config = dict(
    n_layer=22,
    d_model=256,
    n_head=6,
    n_kv_head=2,
    head_dim=64,
    d_mlp=704,
    vocab_size=4096,
    activation='swiglu',
    norm='rmsnorm',
    norm_place='pre',
    norm_eps=1e-05,
    positions='rope',
    rope_base=10000.0,
    rope_fraction=0.75,
    qk_norm=False,
    attn_scale=0.125,
    bias='none',
    tie_embeddings=False,
    parallel_block=False,
    init='uniform',
    init_std_qkv=0.0306,
    init_std_o=0.0,
    init_std_up=0.0306,
    init_std_down=0.0,
    optimizer='muon_variant',
    lr=0.0055,
    lr_mult_o=1.04,
    beta1=0.9,
    lr_head=0.00738,
    grad_clip=0.5,
    warmup_steps=200,
    schedule='wsd',
    decay_fraction=0.882,
    decay_shape='pow',
    final_lr_fraction=0.0,
    batch_tokens=32768,
    seq_len=1024,
    doc_mask=False,
    train_tokens=301200000,
    steps=9192,
    dataset='wikipedia_en',
)
MLP neurons of a small language model. Each row is named by its layer, matrix (down: output weights) and neuron, and shows model dimensions 48-111. Each number is 200 + 40 x the weight over its row's rms, rounded and kept within 0 to 999. A neuron's up and down rows have the sign that makes its largest values positive.
A block is one neuron, or neurons of one layer that tend to fire together. After each block is what it responds to, as a language model described it from the Wikipedia text at the highest values.

L4.down157,205,164,208,210,195,167,225,227,140,237,233,218,223,228,209,138,191,243,187,268,242,183,262,214,235,246,225,108,198,174,162,165,154,188,161,158,122,204,218,267,185,228,201,194,195,207,215,199,172,221,204,267,138,237,267,203,177,189,204,215,230,292,124,197
L4.down357,252,180,186,85,212,241,194,194,254,187,273,222,208,142,234,191,114,176,221,216,195,238,221,192,184,189,259,171,227,155,183,230,237,167,167,226,74,199,261,343,228,159,247,190,143,195,159,198,265,169,150,297,283,145,204,172,233,200,252,193,243,220,174,209
L4.down572,212,205,186,191,200,265,147,169,202,264,233,218,169,221,221,150,171,196,219,202,217,137,225,253,206,198,218,178,243,191,201,222,249,163,190,228,223,186,181,211,233,203,247,229,209,231,314,181,243,219,146,246,105,201,198,194,146,181,221,148,121,197,196,267
L4.down576,159,226,145,185,220,167,167,283,178,174,191,195,123,165,181,211,213,162,248,185,173,209,252,181,217,302,154,167,163,201,231,182,148,177,120,176,185,163,214,157,175,219,214,215,182,182,246,194,187,206,179,155,217,180,217,198,197,208,194,171,235,183,198,246
Responds to: Fires on common connecting tokens in encyclopedic prose, mainly "the" opening a noun phrase, plus "of", "about", and plural endings before commas ("months,", "leaders,").

L15.down375,155,186,52,199,234,199,123,273,163,220,180,239,240,183,288,145,225,169,226,265,134,231,113,181,194,223,287,198,213,237,280,188,209,167,145,210,231,152,197,162,163,154,162,208,173,242,227,267,146,187,176,184,186,207,225,195,220,188,279,206,146,243,195,152
Responds to: Ends of a first adjective or modifier before another, on the comma, and, or, or suffix: simpler, | longer and | L-shaped, | essentially.

L16.down29,259,181,170,156,232,249,265,238,151,221,247,209,288,177,189,190,245,160,215,227,189,249,177,204,142,234,273,201,222,231,172,195,148,172,185,260,239,263,226,147,216,224,206,139,223,204,223,209,171,211,158,288,241,234,215,250,192,155,245,243,217,174,131,221
L16.down42,207,290,234,242,168,189,239,156,162,188,312,181,152,193,215,176,214,149,141,279,194,194,226,173,217,216,228,190,157,196,266,226,239,201,187,179,146,233,227,230,157,126,201,193,230,134,180,248,197,130,288,186,146,266,213,164,158,153,204,241,150,149,220,145
L16.down50,198,164,189,187,221,183,114,213,177,191,205,130,270,173,170,132,226,185,250,211,207,198,264,191,161,200,220,212,263,172,172,203,145,265,193,207,224,185,260,179,174,124,157,228,153,157,189,177,228,201,194,149,149,155,198,227,199,128,228,204,258,199,182,313
L16.down71,264,190,172,178,163,173,201,220,123,263,230,209,216,180,225,224,209,193,252,114,185,194,216,152,189,163,237,165,297,203,173,127,192,226,214,249,228,141,165,176,210,168,148,180,225,192,191,148,206,174,164,296,150,183,181,241,206,212,270,224,184,195,170,132
L16.down96,335,206,206,132,179,196,148,246,148,176,163,190,204,277,219,240,217,168,160,179,194,174,156,243,183,306,199,282,159,242,143,172,213,107,175,215,224,279,185,196,207,220,189,195,173,203,225,206,129,167,254,202,214,236,225,159,224,196,280,216,198,214,154,158
L16.down146,264,168,157,224,208,290,270,226,271,188,181,206,228,200,147,204,206,262,228,199,237,156,174,203,225,173,194,192,247,185,179,201,226,252,199,243,250,164,159,281,176,170,174,216,271,215,222,173,208,183,264,200,204,150,163,219,219,179,154,237,168,190,184,210
L16.down165,157,242,211,201,226,236,178,152,188,175,119,113,248,146,236,178,162,195,169,156,185,102,184,225,222,302,168,232,236,190,236,204,192,165,246,196,233,116,217,176,216,155,222,229,238,233,222,187,198,221,235,153,255,253,206,266,190,147,208,184,139,184,225,205
L16.down220,220,170,203,180,162,265,160,166,232,226,193,196,214,171,199,187,242,192,140,144,225,187,203,254,212,161,186,262,231,226,173,188,175,217,98,247,159,210,159,202,195,252,213,235,138,119,255,221,209,148,163,164,224,153,189,170,194,247,223,216,208,189,235,244
L16.down277,211,294,222,185,212,194,208,282,123,117,198,162,111,132,190,200,157,227,150,212,272,209,231,239,272,186,187,218,70,245,193,179,172,179,158,180,177,273,241,244,225,168,197,203,287,179,172,187,230,243,198,113,177,162,238,156,122,245,209,242,194,184,158,180
L16.down299,199,251,74,186,203,199,130,173,196,227,209,199,215,159,290,189,164,140,186,235,166,193,170,158,180,270,227,146,296,194,236,140,180,191,225,180,198,214,198,244,219,181,159,195,158,252,218,173,214,238,231,141,229,204,184,145,166,143,194,208,221,137,223,260
L16.down301,163,293,199,167,166,168,216,211,246,249,210,180,150,211,165,231,189,111,193,239,208,221,242,153,231,194,223,187,183,231,241,175,223,162,197,228,192,144,159,171,182,136,251,141,259,210,243,187,195,156,194,221,150,243,167,175,239,179,240,192,238,235,137,243
L16.down318,203,191,153,214,226,229,234,170,217,171,311,150,226,130,190,250,195,177,162,234,173,195,229,137,204,189,192,218,202,181,203,195,155,209,237,181,182,239,255,219,227,210,183,207,183,277,170,199,126,169,193,181,239,190,241,135,223,217,110,172,140,192,276,301
L16.down412,211,173,256,179,196,117,105,231,196,255,201,238,233,201,237,189,178,247,243,214,238,190,287,232,184,159,264,207,282,186,216,228,166,167,144,210,201,177,230,208,232,228,183,224,199,150,169,136,235,151,191,202,249,120,187,226,176,254,191,187,232,215,197,220
L16.down559,123,162,271,218,229,155,218,221,158,170,249,170,215,220,174,288,242,157,272,186,198,90,249,115,114,213,168,209,218,209,236,170,170,203,147,152,109,143,238,242,215,154,184,197,181,311,200,234,181,187,225,138,157,146,251,223,225,271,236,225,174,170,188,231
L16.down563,138,201,195,214,193,99,177,205,163,283,213,183,185,173,159,261,184,169,271,172,219,238,244,255,252,211,207,179,211,111,221,246,196,167,211,208,217,228,222,168,283,188,119,194,152,214,190,118,195,193,231,219,224,174,109,119,156,255,154,167,207,216,178,106
L16.down672,174,240,241,262,268,190,173,120,168,186,199,242,225,107,192,185,139,193,250,179,213,125,187,195,184,117,227,189,254,213,218,151,168,239,124,168,212,139,263,254,179,149,193,202,218,145,186,261,160,190,167,262,156,198,211,132,272,174,186,166,245,165,184,223
Responds to: Fires on the token just before a proper name is introduced: appositive commas, by, called, known as, election-table pipes, e.g. "partner, Mr. Clay", "directed by".

L16.down38,129,180,123,247,139,189,206,155,176,220,183,199,180,222,148,211,245,213,144,210,172,248,175,200,193,119,208,220,146,76,170,244,189,117,230,136,185,220,229,146,162,183,157,228,215,239,249,217,166,176,188,190,222,224,202,212,227,178,220,223,207,214,162,274
L16.down77,231,266,167,171,234,230,148,238,246,233,189,207,231,135,178,234,185,195,192,187,227,258,267,190,141,266,246,228,150,185,105,176,195,233,175,185,168,158,180,165,144,141,191,241,135,179,189,193,182,220,176,197,238,228,148,134,248,186,170,245,172,271,181,245
L16.down91,214,246,240,236,156,232,164,239,195,134,227,228,147,235,176,149,304,227,231,236,194,219,115,230,160,208,260,282,199,216,129,158,274,193,129,238,211,190,193,124,102,181,212,169,139,237,209,230,245,222,188,184,173,212,212,235,214,206,189,255,179,207,251,225
L16.down100,238,224,194,204,269,159,242,180,247,216,171,258,214,151,115,184,244,234,132,174,181,250,166,232,218,151,199,170,216,265,226,164,147,219,135,201,238,230,213,200,147,231,212,251,204,250,192,255,213,153,242,190,121,200,195,206,172,276,144,227,210,211,171,200
L16.down110,199,120,181,181,134,182,146,171,217,196,153,157,219,209,139,223,201,130,177,235,181,203,167,194,202,202,171,225,216,210,219,257,136,174,222,290,200,201,308,254,146,167,132,181,193,209,170,243,213,94,170,192,166,142,166,220,167,100,173,266,180,170,225,250
L16.down183,194,248,221,223,201,180,203,200,195,216,220,198,192,222,251,249,168,279,214,149,232,270,202,166,199,201,279,182,197,163,191,181,176,148,200,207,176,240,174,265,207,162,239,232,175,224,160,240,123,194,209,167,238,214,195,180,180,234,180,151,236,180,234,132
L16.down236,165,215,198,203,261,129,173,298,186,161,229,207,279,199,218,167,210,249,254,218,152,194,219,213,173,244,199,220,281,197,231,140,198,309,245,290,136,256,254,124,232,213,142,161,176,255,239,163,158,154,238,205,207,135,233,205,180,250,197,196,158,157,203,207
L16.down328,179,124,162,153,172,161,160,178,253,189,203,271,222,147,239,180,240,293,230,195,249,246,198,198,209,242,179,214,186,191,169,221,287,149,137,201,202,201,167,97,201,193,218,201,188,191,193,188,230,183,162,247,204,177,141,281,211,154,225,169,180,173,198,216
L16.down351,179,252,223,208,178,222,131,188,213,210,213,186,248,133,223,194,216,255,234,193,140,158,217,170,187,212,217,160,265,149,134,189,211,247,180,197,124,223,232,242,204,184,174,181,176,216,181,211,222,211,170,147,212,149,180,200,240,187,176,189,130,214,233,155
L16.down391,249,204,162,128,160,191,236,224,227,192,185,214,174,172,234,168,284,160,168,213,183,193,244,201,123,159,224,119,209,191,160,150,273,172,226,173,206,186,233,309,241,186,235,198,140,102,228,172,224,191,183,169,208,180,214,209,240,124,169,270,172,263,216,240
L16.down472,198,289,164,311,222,156,210,182,204,209,222,240,227,147,165,264,272,195,121,202,222,248,149,260,229,149,206,173,194,174,245,213,206,149,151,181,213,202,178,195,241,226,133,224,195,242,239,259,235,203,279,238,160,170,167,189,220,217,167,193,170,318,181,267
L16.down538,191,236,156,282,154,257,249,185,209,221,253,103,206,189,137,215,201,185,112,181,210,230,207,232,174,219,268,264,176,154,211,177,181,175,140,191,207,243,228,214,283,236,225,228,153,181,170,185,192,265,263,137,212,239,238,219,213,160,172,205,155,165,144,166
L16.down554,252,157,210,165,185,141,223,199,242,207,134,203,252,210,229,234,285,231,195,246,157,191,194,122,180,188,207,175,293,169,164,175,127,152,94,226,121,202,245,208,174,138,164,201,233,211,233,170,204,253,158,149,152,194,147,120,200,125,192,221,216,203,186,281
L16.down616,263,167,268,122,185,169,151,185,192,191,295,181,177,173,193,225,186,156,183,194,195,234,230,183,151,213,292,187,231,275,182,236,176,197,159,209,195,224,229,216,164,201,162,245,183,132,228,280,224,244,171,184,186,197,170,167,147,175,210,160,254,235,127,226
L16.down627,168,319,197,172,221,279,182,180,164,193,219,195,181,270,289,135,209,200,177,157,209,246,151,224,201,261,127,195,183,179,161,257,231,146,109,195,158,239,267,173,190,147,223,128,183,175,197,256,262,122,212,205,208,171,186,193,213,190,221,192,214,209,175,167
L16.down684,198,196,234,185,215,197,164,166,181,243,171,127,143,201,126,214,144,189,193,197,264,193,182,141,153,172,265,206,137,209,163,169,173,224,103,204,166,135,173,224,225,137,190,179,237,212,231,201,211,188,171,195,228,227,251,216,191,214,207,257,228,221,97,218
Responds to: Mostly "of" after quantity words such as all, one, four, most, each, the first ("one of his"), plus other noun-linking prepositions like from, with, in.

L4.down582,197,191,156,236,169,203,243,240,200,234,196,188,268,160,160,224,298,224,273,178,238,248,213,185,232,170,201,193,235,233,197,179,213,212,127,282,169,181,239,194,195,143,246,200,202,174,181,205,136,165,206,202,152,221,143,184,123,254,207,207,258,169,253,291
L4.down642,206,186,161,290,213,143,201,168,157,215,136,208,222,220,183,224,192,238,185,191,226,195,196,178,211,122,230,265,188,150,174,205,173,161,161,220,128,154,200,162,176,229,155,200,226,198,227,221,138,124,145,257,176,304,187,259,227,220,226,249,213,151,231,234
L4.down696,227,154,129,207,195,162,184,270,192,244,239,229,157,195,199,183,236,225,157,183,166,238,271,169,226,224,186,241,188,187,216,246,198,153,114,242,229,211,240,245,143,182,228,184,176,222,255,236,218,190,206,242,196,235,165,279,159,123,186,166,190,255,213,171
L4.down701,198,184,296,249,241,209,280,298,109,148,217,187,238,251,257,131,214,160,155,191,193,192,238,156,216,143,228,197,228,247,204,176,184,179,160,231,271,177,233,168,165,222,200,213,211,227,116,216,233,210,244,236,169,142,222,194,221,198,230,231,164,119,190,206
Responds to: Nouns or word-final pieces naming a person's role or title, strongest for president, also Secretary, governor, chief, author, and -man in names.

L15.down155,233,237,179,219,157,116,196,199,182,170,209,147,194,210,231,139,228,203,201,249,227,180,252,242,300,165,174,136,200,194,177,186,186,168,241,122,242,240,226,165,210,297,224,173,262,129,169,183,220,208,155,165,169,95,182,228,202,210,140,252,228,199,182,236
Responds to: Mostly "of" right after a number or quantifier in partitive phrases like four of, many of, each of, one of; also scattered fragments such as role, as, mid-word pieces.